python train.py --n_head=5 --norm_eps=1e-05 --parallel_block=true --init_std_qkv=0.0601 --init_std_down=0.00672 --lr_mult_o=4.0 --beta1=0.95 --lr_head=0.00527 --grad_clip=1.0 --decay_fraction=1.0 --batch_tokens=16384 --dataset="wikipedia_en"
MLP neurons of a small language model. Each row is named by its layer, matrix (up: input weights) and neuron, and shows model dimensions 16-143. Each number is 50 + 15 x the weight over its row's rms, rounded and kept within 0 to 99.
Before each neuron's rows, "fires after" lists the tokens most often just before its 100 highest values on Wikipedia text that the model never trained on.

fires after: ".", "R", " R", "2", " r", "3"
L5.up469:34 55 65 60 88 39 55 52 59 67 65 74 51 44 28 23 27 39 54 46 75 55 40 51 27 27 34 60 47 35 54 44 53 38 75 45 57 48 65 54 66 51 33 60 41 53 47 23 41 56 64 50 32 55 55 46 38 28 61 42 19 57 75 57 78 41 62 83 49 54 55 69 58 41 48 36 37 71 56 30 48 34 69 45 43 48 63 35 16 35 50 29 80 66 54 32 36 66 26 29 60 47 36 50 20 66 56 39 51 82 67 46 58 51 57 34 46 19 86 67 58 39 52 35 57 58 66 42

fires after: " comp", " ob", " re", " "
L6.up56:22 42 34 57 35 54 44 31 43 62 51 28 26 56 40 78 56 36 43 30 47 57 37 26 66 66 11 48 63 37 37 33 63 46 62 42 33 57 32 59 46 41 39 55 52 32 69 54 26 67 39 34 68 56 35 47 45 79 31 53 45 52 29 45 46 44 67 37 55 57 46 23 65 46 47 51 55 41 70 33 80 64 81 49 61 45 69 81 47 16 59 62 78 50 61 67 52 57 56 41 46 38 53 54 59 76 34 57 39 55 50 48 83 54 60 39 68 70 46 62 79 26 57 53 58 53 33 38

fires after: " ", ",", " ent", " (", "-", " cont"
L5.up546:66 64 53 65 74 57 32 56 41 76 33 56 41 32 75 70 44 48 63 26 59 38 33 67 31 58 71 37 26 40 24 58 42 88 33 50 62 39 67 37 72 77 58 37 60 47 61 48 35 49 54 22 27 53 59 30 56 62 73 40 26 47 52 58 47 53 57 50 43 37 54 38 28 57 51 53 51 47 78 48 38 60 23 44 51 15 19 42 54 55 47 51 40 60 59 54 39 51 49 94 30 46 39 83 59 76 43 66 52 22 72 31 40 45 72 60 63 51 48 52 63 55 47 60 37 82 61 48

fires after: " T", " P", " M", " W", " B", " O"
L5.up558:59 55 56 51 47 27 58 35 40 37 53 18 55 27 49 27 57 65 33 45 65 37 46 45 50 56 80 52 76 56 45 30 70 68 72 48 36 25 33 66 38 55 66 39 45 73 66 56 54 33 47 51 57 64 67 72 34 45 42 14 54 52 54 85 69 43 54 51 37 45 38 50 59 29 57 54 76 41 29 56 64 89 44 44 61 59 60 36 37 49 49 45 09 47 46 23 43 77 57 40 41 49 36 53 40 60 12 66 74 44 55 44 84 54 53 60 51 76 61 65 48 64 33 59 64 32 46 52

fires after: ",", ":", "2", " Sh", " sh", " ("
L5.up41:47 52 42 62 76 54 58 39 44 72 57 58 54 48 69 47 30 33 39 55 71 47 36 67 56 39 63 35 54 43 57 44 53 46 49 49 55 61 24 51 45 53 39 38 38 32 58 41 44 35 66 27 13 63 44 51 44 45 37 51 44 54 71 33 50 40 64 58 15 48 59 69 48 46 38 35 45 31 68 51 41 77 37 43 82 41 37 38 53 47 73 77 16 45 39 50 31 77 40 29 75 26 51 64 49 37 51 69 19 71 43 72 79 36 82 49 41 79 32 49 61 75 45 46 36 76 50 34

fires after: " |", " Ab", " Al", ",", " ab"
L5.up291:57 17 36 59 49 35 61 57 50 75 45 44 66 82 71 62 27 61 61 24 76 36 43 68 57 34 48 73 60 47 52 33 21 51 20 34 54 50 58 40 72 45 45 56 31 54 53 37 48 73 65 22 58 44 54 41 50 51 62 50 41 51 61 61 29 77 75 54 46 69 35 60 53 29 29 50 35 44 83 48 73 28 55 65 25 40 52 64 60 59 44 76 29 31 56 30 35 86 53 39 54 43 45 63 47 28 43 50 34 33 39 48 39 68 67 68 34 45 52 25 50 68 52 52 59 54 71 35

fires after: " an", " An", " aut", " His", " en"
L6.up365:66 60 60 60 72 71 41 51 29 18 70 61 53 46 69 50 49 74 56 37 57 36 44 85 42 58 60 24 60 16 40 37 55 75 50 72 58 34 56 56 83 52 35 30 55 41 59 60 71 36 48 36 38 59 56 47 66 59 38 30 43 43 34 26 52 36 58 43 32 24 52 53 56 32 57 52 27 51 51 54 41 26 09 38 34 46 27 51 38 59 62 45 84 38 29 59 65 44 30 37 66 57 48 48 38 36 41 66 56 29 63 62 42 38 75 61 42 61 56 46 79 58 71 56 41 50 41 54

fires after: " the", " was", "W", " as", "E", " were"
L6.up495:67 52 52 70 42 25 43 30 41 69 36 56 41 64 24 25 44 28 55 62 42 58 49 56 47 54 26 53 36 28 56 49 55 47 57 30 47 61 51 45 44 38 73 39 43 36 61 72 19 52 53 27 58 29 56 60 54 58 26 52 43 60 49 61 43 40 36 42 21 41 60 70 40 46 33 54 55 76 60 49 18 66 62 57 44 79 40 24 18 71 67 50 62 28 32 44 42 51 42 64 49 59 51 56 87 78 27 65 69 70 54 83 59 62 51 37 56 48 62 19 41 37 74 71 34 72 51 51

fires after: " one", " B", " H", " b", " G", "J"
L6.up49:49 42 39 57 38 57 55 60 51 70 50 57 51 61 69 43 49 27 45 57 56 73 57 61 63 58 32 49 55 45 36 45 50 29 63 68 55 61 55 32 29 37 78 48 69 65 54 35 34 23 54 53 40 73 38 69 48 70 40 39 44 49 54 28 47 80 46 46 40 52 42 57 74 58 23 55 46 81 43 67 44 50 69 46 57 46 44 48 23 54 52 92 28 45 18 38 57 18 37 69 61 39 20 24 55 45 28 40 39 51 55 48 66 57 51 49 71 36 44 78 26 48 78 59 54 41 43 61

fires after: " was", " G", " were", "C"
L5.up590:50 51 43 56 23 44 43 17 52 27 06 42 38 38 43 72 64 46 73 28 42 47 27 64 47 32 43 54 49 51 51 32 41 50 31 59 60 18 68 53 35 51 55 53 15 51 25 78 26 24 63 45 74 63 59 37 57 37 50 40 61 53 68 59 53 48 65 68 37 45 47 48 57 49 76 77 59 55 65 51 47 56 31 74 60 25 65 17 24 68 46 73 45 59 40 29 33 37 52 59 55 76 57 69 61 38 34 67 70 66 38 68 58 67 57 39 57 55 46 74 22 49 52 52 49 66 49 45

fires after: "0", "2", "1", " ", "S", "U"
L5.up203:47 44 26 37 17 45 31 33 56 46 50 67 50 44 97 61 45 49 72 58 55 37 35 52 32 62 31 52 78 49 27 51 60 37 68 58 26 47 33 90 47 46 48 36 69 33 55 62 51 11 27 74 40 52 52 39 20 33 41 50 60 59 63 39 68 45 47 38 52 49 44 47 14 54 37 66 45 53 52 60 63 50 24 55 39 76 46 25 60 50 59 07 70 73 45 47 83 56 40 50 33 60 42 49 55 57 63 45 49 58 51 66 48 48 57 66 57 42 36 61 87 37 24 58 47 50 50 26

fires after: ",", " cons", " surr", " Mos", " ab", " cont"
L6.up136:38 49 38 45 71 72 34 38 31 54 46 49 42 64 57 53 59 43 71 45 66 37 71 50 72 47 65 71 39 37 62 45 48 59 44 49 59 46 42 40 64 71 45 44 30 45 50 42 66 75 57 47 45 40 30 47 49 40 56 61 53 95 74 58 46 80 85 84 52 44 55 45 58 44 32 42 21 57 48 25 54 40 23 46 43 40 49 12 54 28 65 74 35 45 47 47 52 45 25 42 52 45 56 54 39 37 38 58 70 57 30 63 62 51 85 62 38 40 40 50 33 52 12 67 40 44 38 25

fires after: " ", "\n", " |", ",", "-", "|"
L5.up24:51 16 47 42 57 44 48 53 41 71 49 48 54 65 64 42 40 72 54 54 46 37 65 64 57 28 19 27 67 42 14 60 83 53 57 46 24 63 32 39 40 44 63 30 60 65 50 22 27 58 60 28 60 67 35 75 64 54 53 16 24 44 58 66 63 52 54 34 34 66 48 47 38 44 25 37 42 50 75 56 57 37 58 42 45 41 41 42 52 65 45 52 28 59 56 39 48 68 49 34 43 61 63 40 58 46 29 52 36 30 33 34 34 56 79 45 58 50 53 48 45 62 43 49 52 55 30 69

fires after: " M", " J", " K", " Com", " D", " m"
L6.up271:38 41 44 46 70 28 21 48 53 46 38 68 73 59 75 48 52 55 84 68 46 20 35 39 33 47 49 65 40 72 68 50 46 40 10 66 46 64 29 83 52 48 41 37 49 73 47 48 48 71 59 62 74 50 53 57 56 87 63 55 66 47 42 20 62 76 67 73 37 32 65 59 54 46 42 51 47 47 34 59 31 56 79 24 66 57 50 51 58 44 47 74 30 49 56 64 65 52 30 59 51 77 58 51 22 60 50 25 48 52 50 42 49 59 46 12 36 44 65 46 71 55 64 31 52 45 30 37

fires after: " I", " An", " an", " the", " L"
L6.up576:30 26 27 55 70 68 53 60 80 34 57 67 48 26 56 57 38 73 49 43 63 40 40 52 41 32 12 46 48 47 28 58 46 41 57 69 50 55 42 37 58 63 43 44 67 68 62 48 71 35 37 65 56 77 48 53 84 46 51 53 29 57 57 33 32 32 61 37 38 65 41 72 36 27 37 45 62 53 59 29 49 34 30 46 33 23 24 48 46 36 72 62 47 51 53 47 50 25 30 44 44 35 40 44 46 58 60 19 41 69 74 44 72 45 54 72 53 44 63 58 45 81 73 55 44 22 71 54

fires after: " the", " ", " The", " old", "1"
L6.up598:52 49 56 37 61 57 29 39 72 64 71 37 39 47 33 72 25 45 40 64 34 74 22 50 49 58 55 65 43 36 54 39 68 56 56 46 49 66 53 83 29 51 43 43 45 47 33 69 34 28 44 43 47 57 41 55 48 56 42 56 67 52 70 49 37 53 30 32 21 68 22 95 46 61 54 77 53 69 73 19 51 35 24 43 54 55 50 40 69 74 47 51 43 51 38 56 59 35 44 45 51 71 42 56 73 23 43 47 32 56 71 40 48 21 41 73 43 50 24 14 41 44 46 70 81 59 65 48

fires after: "1", "2", " M", " T"
L5.up12:72 20 50 49 51 27 66 44 51 50 52 55 74 62 59 64 32 63 39 52 68 31 56 35 53 39 57 61 73 28 41 45 62 48 66 45 45 44 53 51 53 48 37 55 32 60 43 75 69 52 30 43 57 61 28 69 41 65 53 50 63 75 18 42 38 35 57 70 45 56 39 63 63 46 42 40 58 46 61 35 57 51 50 30 66 76 29 33 49 75 32 34 70 50 54 53 44 75 36 30 70 54 68 82 61 39 31 73 60 24 55 38 73 42 69 57 49 72 32 74 67 56 63 48 60 37 40 50

fires after: " the", "C", " was", " C", " most", "\n"
L5.up428:86 29 81 44 55 65 54 42 44 18 53 46 69 52 53 59 72 35 25 38 24 32 56 60 75 58 41 84 62 70 69 31 70 81 37 52 42 47 35 51 43 59 37 49 38 41 53 48 55 46 42 46 49 45 51 34 50 53 45 25 60 50 47 68 43 52 61 51 33 36 27 53 50 44 54 65 56 59 35 61 48 53 41 40 33 49 46 18 47 64 51 29 57 41 52 38 36 51 50 86 37 66 26 65 25 51 58 54 80 49 22 38 71 51 46 66 52 88 25 67 32 73 37 59 26 35 60 83

fires after: " |", "%", " and", " As", " age", "."
L3.up101:38 51 43 46 58 65 64 44 26 50 69 39 36 71 31 64 41 62 55 59 43 60 50 32 67 59 50 61 31 62 39 45 55 45 58 26 25 36 47 26 38 43 95 19 42 64 46 43 34 54 48 58 48 54 45 46 28 58 64 45 56 46 41 46 70 45 66 64 88 33 19 54 42 39 41 48 46 32 45 59 35 49 55 52 59 72 24 53 49 34 59 45 63 00 00 56 64 37 62 46 56 66 69 50 47 32 58 62 51 47 55 62 76 54 46 47 48 46 38 48 43 45 61 28 69 54 70 61

fires after: " G", " Cy", " g", "G", "-", "ab"
L5.up513:75 40 42 66 55 60 49 56 42 47 34 59 76 50 58 30 38 64 47 50 38 50 75 90 72 64 60 30 67 21 54 60 24 52 51 34 44 43 52 40 61 41 44 60 46 88 77 70 28 45 52 27 31 35 37 56 62 56 61 46 65 34 51 70 65 62 68 73 68 60 43 70 32 55 56 69 48 23 29 48 46 51 83 03 67 58 39 31 71 66 47 56 68 44 25 38 42 40 47 43 44 18 33 61 47 75 28 57 41 32 36 26 40 35 48 39 42 57 74 36 44 72 51 53 60 47 19 60

fires after: " |", "3", " one", "2"
L6.up100:30 54 33 47 56 39 53 64 63 69 54 79 48 32 30 35 44 62 10 22 73 68 57 30 83 44 55 32 53 52 37 35 54 35 63 50 61 49 52 54 43 59 50 60 49 59 47 53 40 75 62 48 62 68 26 47 45 38 40 38 57 39 81 38 49 57 50 53 76 44 43 68 66 52 82 55 41 56 61 47 59 39 67 62 55 61 50 40 10 67 62 30 68 57 34 53 46 42 54 17 56 42 20 53 28 61 58 49 44 52 35 49 69 76 46 45 50 59 73 44 30 80 54 45 69 46 35 70

fires after: " ", " c", " C", " cont", " acc"
L6.up553:55 37 48 37 55 55 41 35 61 60 53 59 60 53 38 77 35 46 50 54 86 61 62 46 33 99 55 43 32 63 69 28 31 88 78 69 55 32 47 74 53 56 42 11 43 37 50 40 32 35 46 35 63 71 59 52 27 41 47 49 69 42 47 69 59 35 73 45 17 32 34 35 26 65 31 58 14 47 65 59 47 48 41 57 46 63 52 47 55 78 66 43 37 50 39 41 29 47 65 84 55 39 53 49 55 40 33 63 48 36 54 49 58 49 61 55 64 47 53 62 44 31 46 77 20 49 74 58

fires after: "4", "5", "6", "3", "7", "1"
L6.up197:84 75 55 37 54 51 45 39 54 38 63 19 65 55 48 55 53 44 92 71 47 66 71 61 55 63 45 54 74 49 41 37 51 26 20 35 39 99 11 51 39 57 56 46 41 51 38 57 45 31 63 40 60 59 43 65 43 47 58 39 65 49 87 58 27 69 52 45 65 70 52 51 55 62 36 55 33 59 51 63 52 53 79 38 46 56 63 62 34 71 31 43 67 51 37 40 46 35 48 33 61 68 41 42 38 43 82 26 46 34 51 66 49 70 43 67 47 44 70 28 62 64 42 53 56 61 40 43

fires after: " |", " %", "%", " ", " Apps"
L5.up106:47 70 28 78 47 70 56 57 67 54 34 44 82 31 54 49 63 61 57 45 47 67 49 36 37 35 62 28 44 77 55 61 47 51 54 48 64 67 47 66 57 30 70 55 24 38 48 41 70 60 65 63 24 51 36 52 56 35 48 22 39 59 85 24 57 50 50 54 60 37 15 51 49 30 53 57 40 42 66 73 38 44 50 52 51 57 39 64 38 71 12 74 60 33 22 31 59 62 50 55 37 51 73 46 61 32 70 55 40 18 48 51 53 65 36 75 82 47 41 45 37 44 60 62 70 47 31 39

fires after: "S", "I", "D", "T", " I", "X"
L5.up377:44 51 52 68 61 55 56 42 42 47 55 37 50 18 49 46 54 41 63 64 55 44 43 69 83 40 65 48 45 92 33 42 30 12 39 53 35 34 70 18 46 62 38 45 48 24 35 62 57 18 29 69 27 68 48 71 48 65 31 51 25 59 73 44 54 58 59 62 56 48 54 47 44 57 41 54 58 67 37 53 46 39 44 57 63 45 60 54 40 38 38 36 45 35 52 60 38 37 45 51 42 80 40 59 37 61 69 61 44 42 55 31 41 91 57 51 14 39 79 56 49 60 76 28 77 22 52 40

fires after: " M", " m", " comp", " o", " Ok", " inc"
L6.up250:51 23 45 45 61 69 53 57 59 41 49 67 37 37 61 36 45 58 49 34 65 29 59 38 19 77 34 76 38 67 58 28 40 54 82 91 36 60 59 68 25 32 51 69 53 60 44 45 51 56 58 26 36 59 49 66 75 55 70 73 79 30 53 48 46 45 62 30 32 49 32 56 40 80 42 40 65 50 69 34 44 49 71 50 54 38 52 55 56 47 38 37 41 74 49 48 57 60 36 67 56 70 55 74 60 39 45 44 73 50 72 67 48 44 60 48 29 36 28 34 61 59 56 71 49 51 51 29

fires after: " |", " ", ",", " v"
L5.up240:53 38 37 76 68 48 52 68 35 50 31 32 43 51 74 59 87 46 64 17 33 41 21 33 56 30 42 43 62 52 36 78 70 47 30 53 58 50 58 55 23 57 47 60 30 21 50 28 31 76 80 46 53 42 53 48 59 44 73 33 26 56 32 51 33 64 35 35 52 56 53 40 50 40 27 43 56 51 57 44 71 37 65 56 35 32 37 29 54 52 77 64 33 39 88 69 40 63 60 61 50 59 71 39 48 24 50 31 50 59 27 57 35 33 63 58 25 69 36 56 45 83 51 38 63 57 59 46

fires after: "2", "5", "1", "0", "9", "8"
L5.up52:38 59 33 31 13 49 51 52 31 47 76 31 54 28 48 35 39 69 39 37 45 53 50 42 15 34 34 48 68 62 46 25 51 60 60 28 48 40 54 58 48 48 59 70 59 55 60 46 52 54 48 75 67 58 74 60 51 30 44 53 44 34 85 38 39 41 35 29 67 43 29 56 37 44 35 60 61 63 34 81 59 77 74 61 58 58 50 64 58 82 58 62 52 38 63 32 79 50 56 23 46 40 50 74 34 37 47 45 51 31 25 67 58 38 36 59 41 51 53 40 69 73 60 60 67 41 39 73

fires after: " ", "1", "_{", "2", " ob"
L6.up209:33 30 52 44 43 61 53 57 50 53 30 55 17 38 37 63 32 60 35 44 77 53 26 28 45 50 78 66 61 75 50 32 86 52 54 42 42 64 30 55 43 38 52 41 49 75 58 39 50 59 85 26 45 56 58 39 43 50 64 72 29 34 50 48 48 41 39 51 47 30 47 21 41 33 76 49 78 43 65 54 61 43 45 35 40 09 54 52 54 45 54 44 39 34 41 41 35 56 53 58 35 55 38 48 45 62 33 41 47 54 58 50 45 78 55 49 67 34 32 69 88 48 39 77 65 69 73 46

fires after: ",", ":", "["
L6.up62:39 23 46 73 70 63 51 44 63 57 66 54 58 39 48 26 53 34 48 33 65 57 25 62 68 38 56 54 49 33 40 68 55 45 48 60 50 27 34 53 60 66 30 50 12 41 42 53 30 56 61 45 33 58 36 47 69 53 46 29 28 46 67 83 71 38 55 70 51 54 30 51 25 37 54 30 57 69 77 28 31 72 52 43 73 18 47 64 34 50 51 33 45 45 81 63 40 87 41 40 31 69 33 66 45 23 38 45 44 59 52 29 49 44 87 42 50 41 20 52 57 75 61 49 51 57 62 61

fires after: " B", " V", " M", " b", " K"
L5.up6:61 41 61 59 60 37 50 47 71 33 25 66 57 37 65 42 46 47 34 30 48 28 26 70 50 36 38 82 53 46 44 38 61 38 47 55 32 72 53 31 32 51 39 45 47 55 32 66 56 55 48 40 67 61 61 42 47 68 84 59 57 30 73 36 36 09 44 47 52 27 39 65 74 45 51 59 27 45 33 66 55 64 92 61 60 70 73 35 49 72 22 60 55 41 39 47 68 22 58 35 61 32 72 51 55 75 24 59 46 41 40 46 48 72 56 45 42 56 65 65 63 47 53 41 52 47 41 30

fires after: " B", "1", " H", "0", " P", "2"
L5.up473:33 52 38 36 51 81 55 44 57 62 56 44 51 64 50 42 58 63 24 40 49 25 48 55 46 38 62 24 51 55 38 26 65 32 61 48 60 38 62 54 73 50 64 61 62 69 57 55 32 49 41 42 59 48 54 53 50 20 69 30 62 46 65 38 28 27 24 31 90 62 32 69 39 57 50 52 53 71 69 69 48 54 83 44 56 99 65 46 49 94 36 39 66 57 59 61 17 44 46 23 70 31 25 68 36 52 33 53 51 54 39 52 53 87 34 35 51 49 50 54 38 88 45 67 48 36 47 69

fires after: " G", "P", " F", "|", "G", " P"
L5.up430:33 52 69 56 32 61 57 59 59 24 41 33 47 38 31 37 50 52 39 41 71 51 41 47 80 40 54 42 67 26 59 51 57 47 33 59 37 40 66 36 37 52 53 58 37 69 58 51 52 44 44 51 63 63 69 46 44 42 67 39 48 56 51 36 76 70 33 84 30 84 37 31 17 80 36 68 60 32 33 65 44 55 62 49 63 72 42 44 63 47 61 37 68 48 28 38 46 54 39 36 51 37 51 33 43 74 50 69 51 47 53 53 35 91 65 38 44 33 48 47 64 73 32 82 36 41 58 99

fires after: "1", "2", "0", "9", "8", "6"
L5.up178:47 56 54 57 61 21 41 25 64 56 27 28 50 53 85 63 37 27 62 39 40 37 63 53 67 46 29 63 37 50 64 23 72 16 49 38 54 43 80 69 43 57 88 50 75 55 48 43 27 40 44 64 14 18 33 51 20 51 56 46 49 94 40 45 62 50 39 45 51 72 16 61 46 77 73 43 36 40 39 65 34 69 62 64 70 51 62 54 35 28 47 39 53 41 41 55 65 38 61 39 38 49 52 40 53 44 56 48 55 32 44 55 48 36 59 44 51 61 73 40 56 62 52 61 37 36 56 71

fires after: " D", " B", " d", " K", " H"
L5.up491:63 55 37 80 47 53 51 36 39 46 10 63 56 75 32 51 50 58 29 43 22 62 74 60 51 64 45 51 48 61 58 24 55 35 43 68 33 60 42 38 67 48 34 36 30 56 35 71 25 58 70 59 66 65 63 65 51 73 44 40 38 44 55 22 20 24 35 25 37 59 44 63 57 66 41 70 43 43 35 58 44 32 50 53 44 30 42 52 46 66 30 55 46 22 32 32 42 65 30 54 49 54 57 53 54 53 41 53 42 52 68 40 74 67 70 57 44 35 47 55 72 53 83 57 07 46 41 75

fires after: "7", "6", "8", "5", "4", "3"
L5.up156:69 44 74 36 34 75 60 37 53 80 49 59 67 59 25 61 14 39 76 39 49 36 50 61 26 45 48 63 55 44 51 44 53 63 46 50 42 44 47 55 63 60 38 22 38 78 67 34 51 40 59 38 42 40 40 64 39 40 42 29 71 52 30 72 39 37 47 47 43 52 54 73 34 45 43 44 57 42 69 30 43 28 78 75 33 80 42 37 29 66 38 48 64 38 73 49 73 46 59 35 55 55 39 16 35 72 49 50 40 40 54 54 53 49 58 56 56 52 43 34 63 46 55 37 67 43 33 61

fires after: "′", "\n", "5", "0", "1"
L6.up624:75 38 71 65 50 28 27 58 51 41 50 62 45 63 60 46 43 68 82 45 48 71 65 70 46 32 40 49 43 56 37 44 53 73 52 38 09 43 51 69 33 52 51 55 49 46 60 16 28 64 39 53 36 38 53 37 35 50 43 49 39 24 24 49 33 68 48 40 40 56 49 64 42 62 48 36 50 33 60 25 45 43 49 44 52 32 57 39 19 39 75 53 49 55 61 63 61 67 28 45 54 72 19 25 23 63 59 67 44 44 50 62 39 27 74 70 37 61 31 29 49 40 42 59 40 55 34 52

fires after: " Gr", " Al", " Az", " El", " Ar", " an"
L6.up336:44 32 36 52 61 43 10 47 57 64 82 41 52 63 30 45 41 59 44 68 29 28 41 48 29 61 27 39 66 36 23 20 63 55 70 45 36 58 67 55 78 50 60 39 43 42 55 71 67 35 32 49 36 50 61 45 31 61 42 51 47 23 60 64 48 63 78 87 45 36 40 48 37 36 66 39 30 43 50 47 48 69 73 46 20 55 59 33 58 29 37 58 30 45 26 65 43 54 60 19 73 36 68 42 34 36 74 62 21 32 44 87 66 48 59 57 35 36 53 71 54 42 27 60 49 60 50 47

fires after: " Sh", "-", "Sh", "ath", " Th", " sh"
L6.up176:66 64 65 58 78 40 42 45 63 32 84 50 70 45 55 46 22 57 32 37 76 71 70 54 71 53 56 55 50 47 49 33 67 37 55 46 42 42 46 43 69 66 64 57 61 47 41 44 17 36 38 53 32 80 24 54 58 55 56 53 23 50 50 24 46 47 56 64 45 40 34 43 58 81 43 45 55 52 57 41 31 70 35 25 62 59 54 29 24 47 26 37 37 71 55 60 29 30 52 56 80 66 40 50 73 66 64 70 39 29 60 61 45 46 61 56 40 47 49 80 29 63 71 36 46 69 45 54

fires after: "1", "7", "5", "6", "3", "4"
L3.up9:76 91 28 35 30 45 82 38 26 61 46 52 50 67 76 62 23 46 54 23 46 37 54 59 74 31 54 50 80 30 55 51 60 76 71 70 43 53 35 58 41 37 40 67 49 74 59 58 32 43 53 51 41 53 38 43 51 56 61 17 45 69 56 54 54 41 34 41 26 73 53 66 59 27 49 74 39 51 29 73 50 67 42 55 42 53 45 34 31 43 33 47 75 16 67 52 36 19 33 42 33 56 56 55 50 55 45 54 27 45 40 57 57 34 53 33 37 59 24 31 76 49 57 52 57 55 67 86

fires after: " ", "\n", " (", "/", "1", "A"
L6.up216:53 08 63 33 59 63 41 41 31 58 49 54 29 21 50 58 48 53 62 42 76 36 39 59 38 54 62 53 38 35 24 43 65 56 59 51 42 60 39 61 44 56 48 49 30 55 93 08 30 75 52 66 33 70 50 42 37 64 84 49 45 48 57 65 90 61 54 38 52 70 42 35 18 47 47 47 37 51 58 47 53 49 66 45 64 49 44 27 51 67 66 33 39 53 56 37 45 41 18 60 47 34 41 40 28 34 35 54 53 47 45 68 43 59 71 64 60 44 44 74 67 61 57 66 41 42 57 53

fires after: "%", " D", " d", "D"
L5.up538:57 54 26 49 65 38 62 17 54 62 70 46 69 67 57 71 47 51 31 25 53 66 48 57 57 31 72 49 11 57 46 40 52 09 50 51 52 41 59 37 36 48 60 49 51 43 54 27 53 67 60 53 59 60 77 64 50 53 60 46 24 23 64 48 18 30 59 28 39 54 44 30 74 75 44 29 57 36 99 44 48 57 53 51 53 49 39 51 61 68 45 48 39 51 07 46 32 56 59 30 51 56 46 45 79 76 36 34 45 35 57 47 69 65 74 46 35 40 50 65 74 45 52 43 64 61 43 59

fires after: " I", " An", " an", " g", " E"
L5.up180:40 20 30 72 70 72 63 59 43 51 70 49 59 47 53 68 49 66 37 47 43 36 48 51 46 31 65 49 53 43 29 33 47 26 70 66 67 49 60 28 62 67 40 36 39 65 53 56 79 58 51 58 67 53 78 73 69 09 55 33 61 53 69 66 62 65 47 68 29 44 56 52 69 53 62 47 19 65 71 12 13 59 21 43 49 54 33 35 43 49 44 71 46 40 21 42 49 29 59 59 54 57 39 22 42 47 60 36 45 72 69 54 65 50 57 42 48 32 27 43 52 67 53 48 26 52 34 49

fires after: " the", " in", " north", " n", " E"
L6.up262:49 63 71 50 50 56 74 52 59 63 69 61 46 57 55 65 41 61 55 87 53 41 79 34 61 44 29 16 61 55 33 37 52 47 72 63 19 64 36 48 58 55 38 43 35 52 40 59 46 35 16 39 12 63 33 78 49 45 51 36 61 51 64 69 55 41 71 49 22 55 42 78 34 49 34 54 54 61 31 23 35 60 72 43 59 49 52 54 50 35 37 49 41 63 80 54 53 30 11 45 48 67 51 59 46 36 40 40 66 60 39 33 55 77 64 49 36 53 26 43 50 56 30 57 19 36 46 37

fires after: "7", "4", "8", "2", "5", "3"
L6.up293:23 44 76 27 43 63 34 74 44 53 43 62 26 55 54 50 65 66 75 36 50 30 52 56 48 51 37 30 35 47 38 54 64 55 25 61 46 37 15 56 34 55 45 25 39 57 48 47 68 59 51 56 46 80 63 47 47 63 48 12 38 30 38 76 37 37 31 15 72 45 62 57 49 30 48 60 46 59 38 34 42 62 77 42 62 34 44 55 58 53 58 57 66 27 58 33 51 55 41 64 48 60 72 11 30 52 28 70 53 44 64 39 40 26 46 26 67 38 45 67 51 84 51 45 45 41 76 56

fires after: "0", "9", "8", "7", "6", "5"
L5.up582:51 61 92 56 50 46 47 36 53 57 56 22 49 48 51 65 56 42 49 95 22 60 33 66 25 58 53 65 30 47 66 60 58 46 52 43 56 64 68 68 70 33 24 51 08 57 44 35 45 47 60 37 53 56 50 53 32 50 41 38 62 53 60 33 59 48 55 62 32 62 29 64 62 37 21 76 52 44 46 37 42 28 59 81 47 62 32 46 48 49 69 47 53 61 28 43 64 41 41 11 54 51 41 53 51 54 44 57 43 67 57 69 43 49 31 66 47 57 57 38 59 74 60 76 55 42 29 51

fires after: " H", " M", "S", " P", "T", " W"
L5.up367:39 46 70 50 55 60 64 59 48 50 48 69 79 48 57 40 33 85 71 52 62 41 69 23 52 50 53 38 73 76 40 43 54 02 56 51 46 40 37 48 61 51 39 34 64 87 48 29 31 38 66 77 58 54 73 56 41 53 46 45 59 49 60 39 52 39 54 63 21 50 38 54 31 67 43 57 58 50 31 44 38 70 70 43 52 54 58 22 52 48 37 49 67 60 27 60 11 48 31 43 44 77 49 66 32 46 47 41 67 37 61 57 72 91 39 31 29 36 72 47 37 71 53 46 43 38 50 42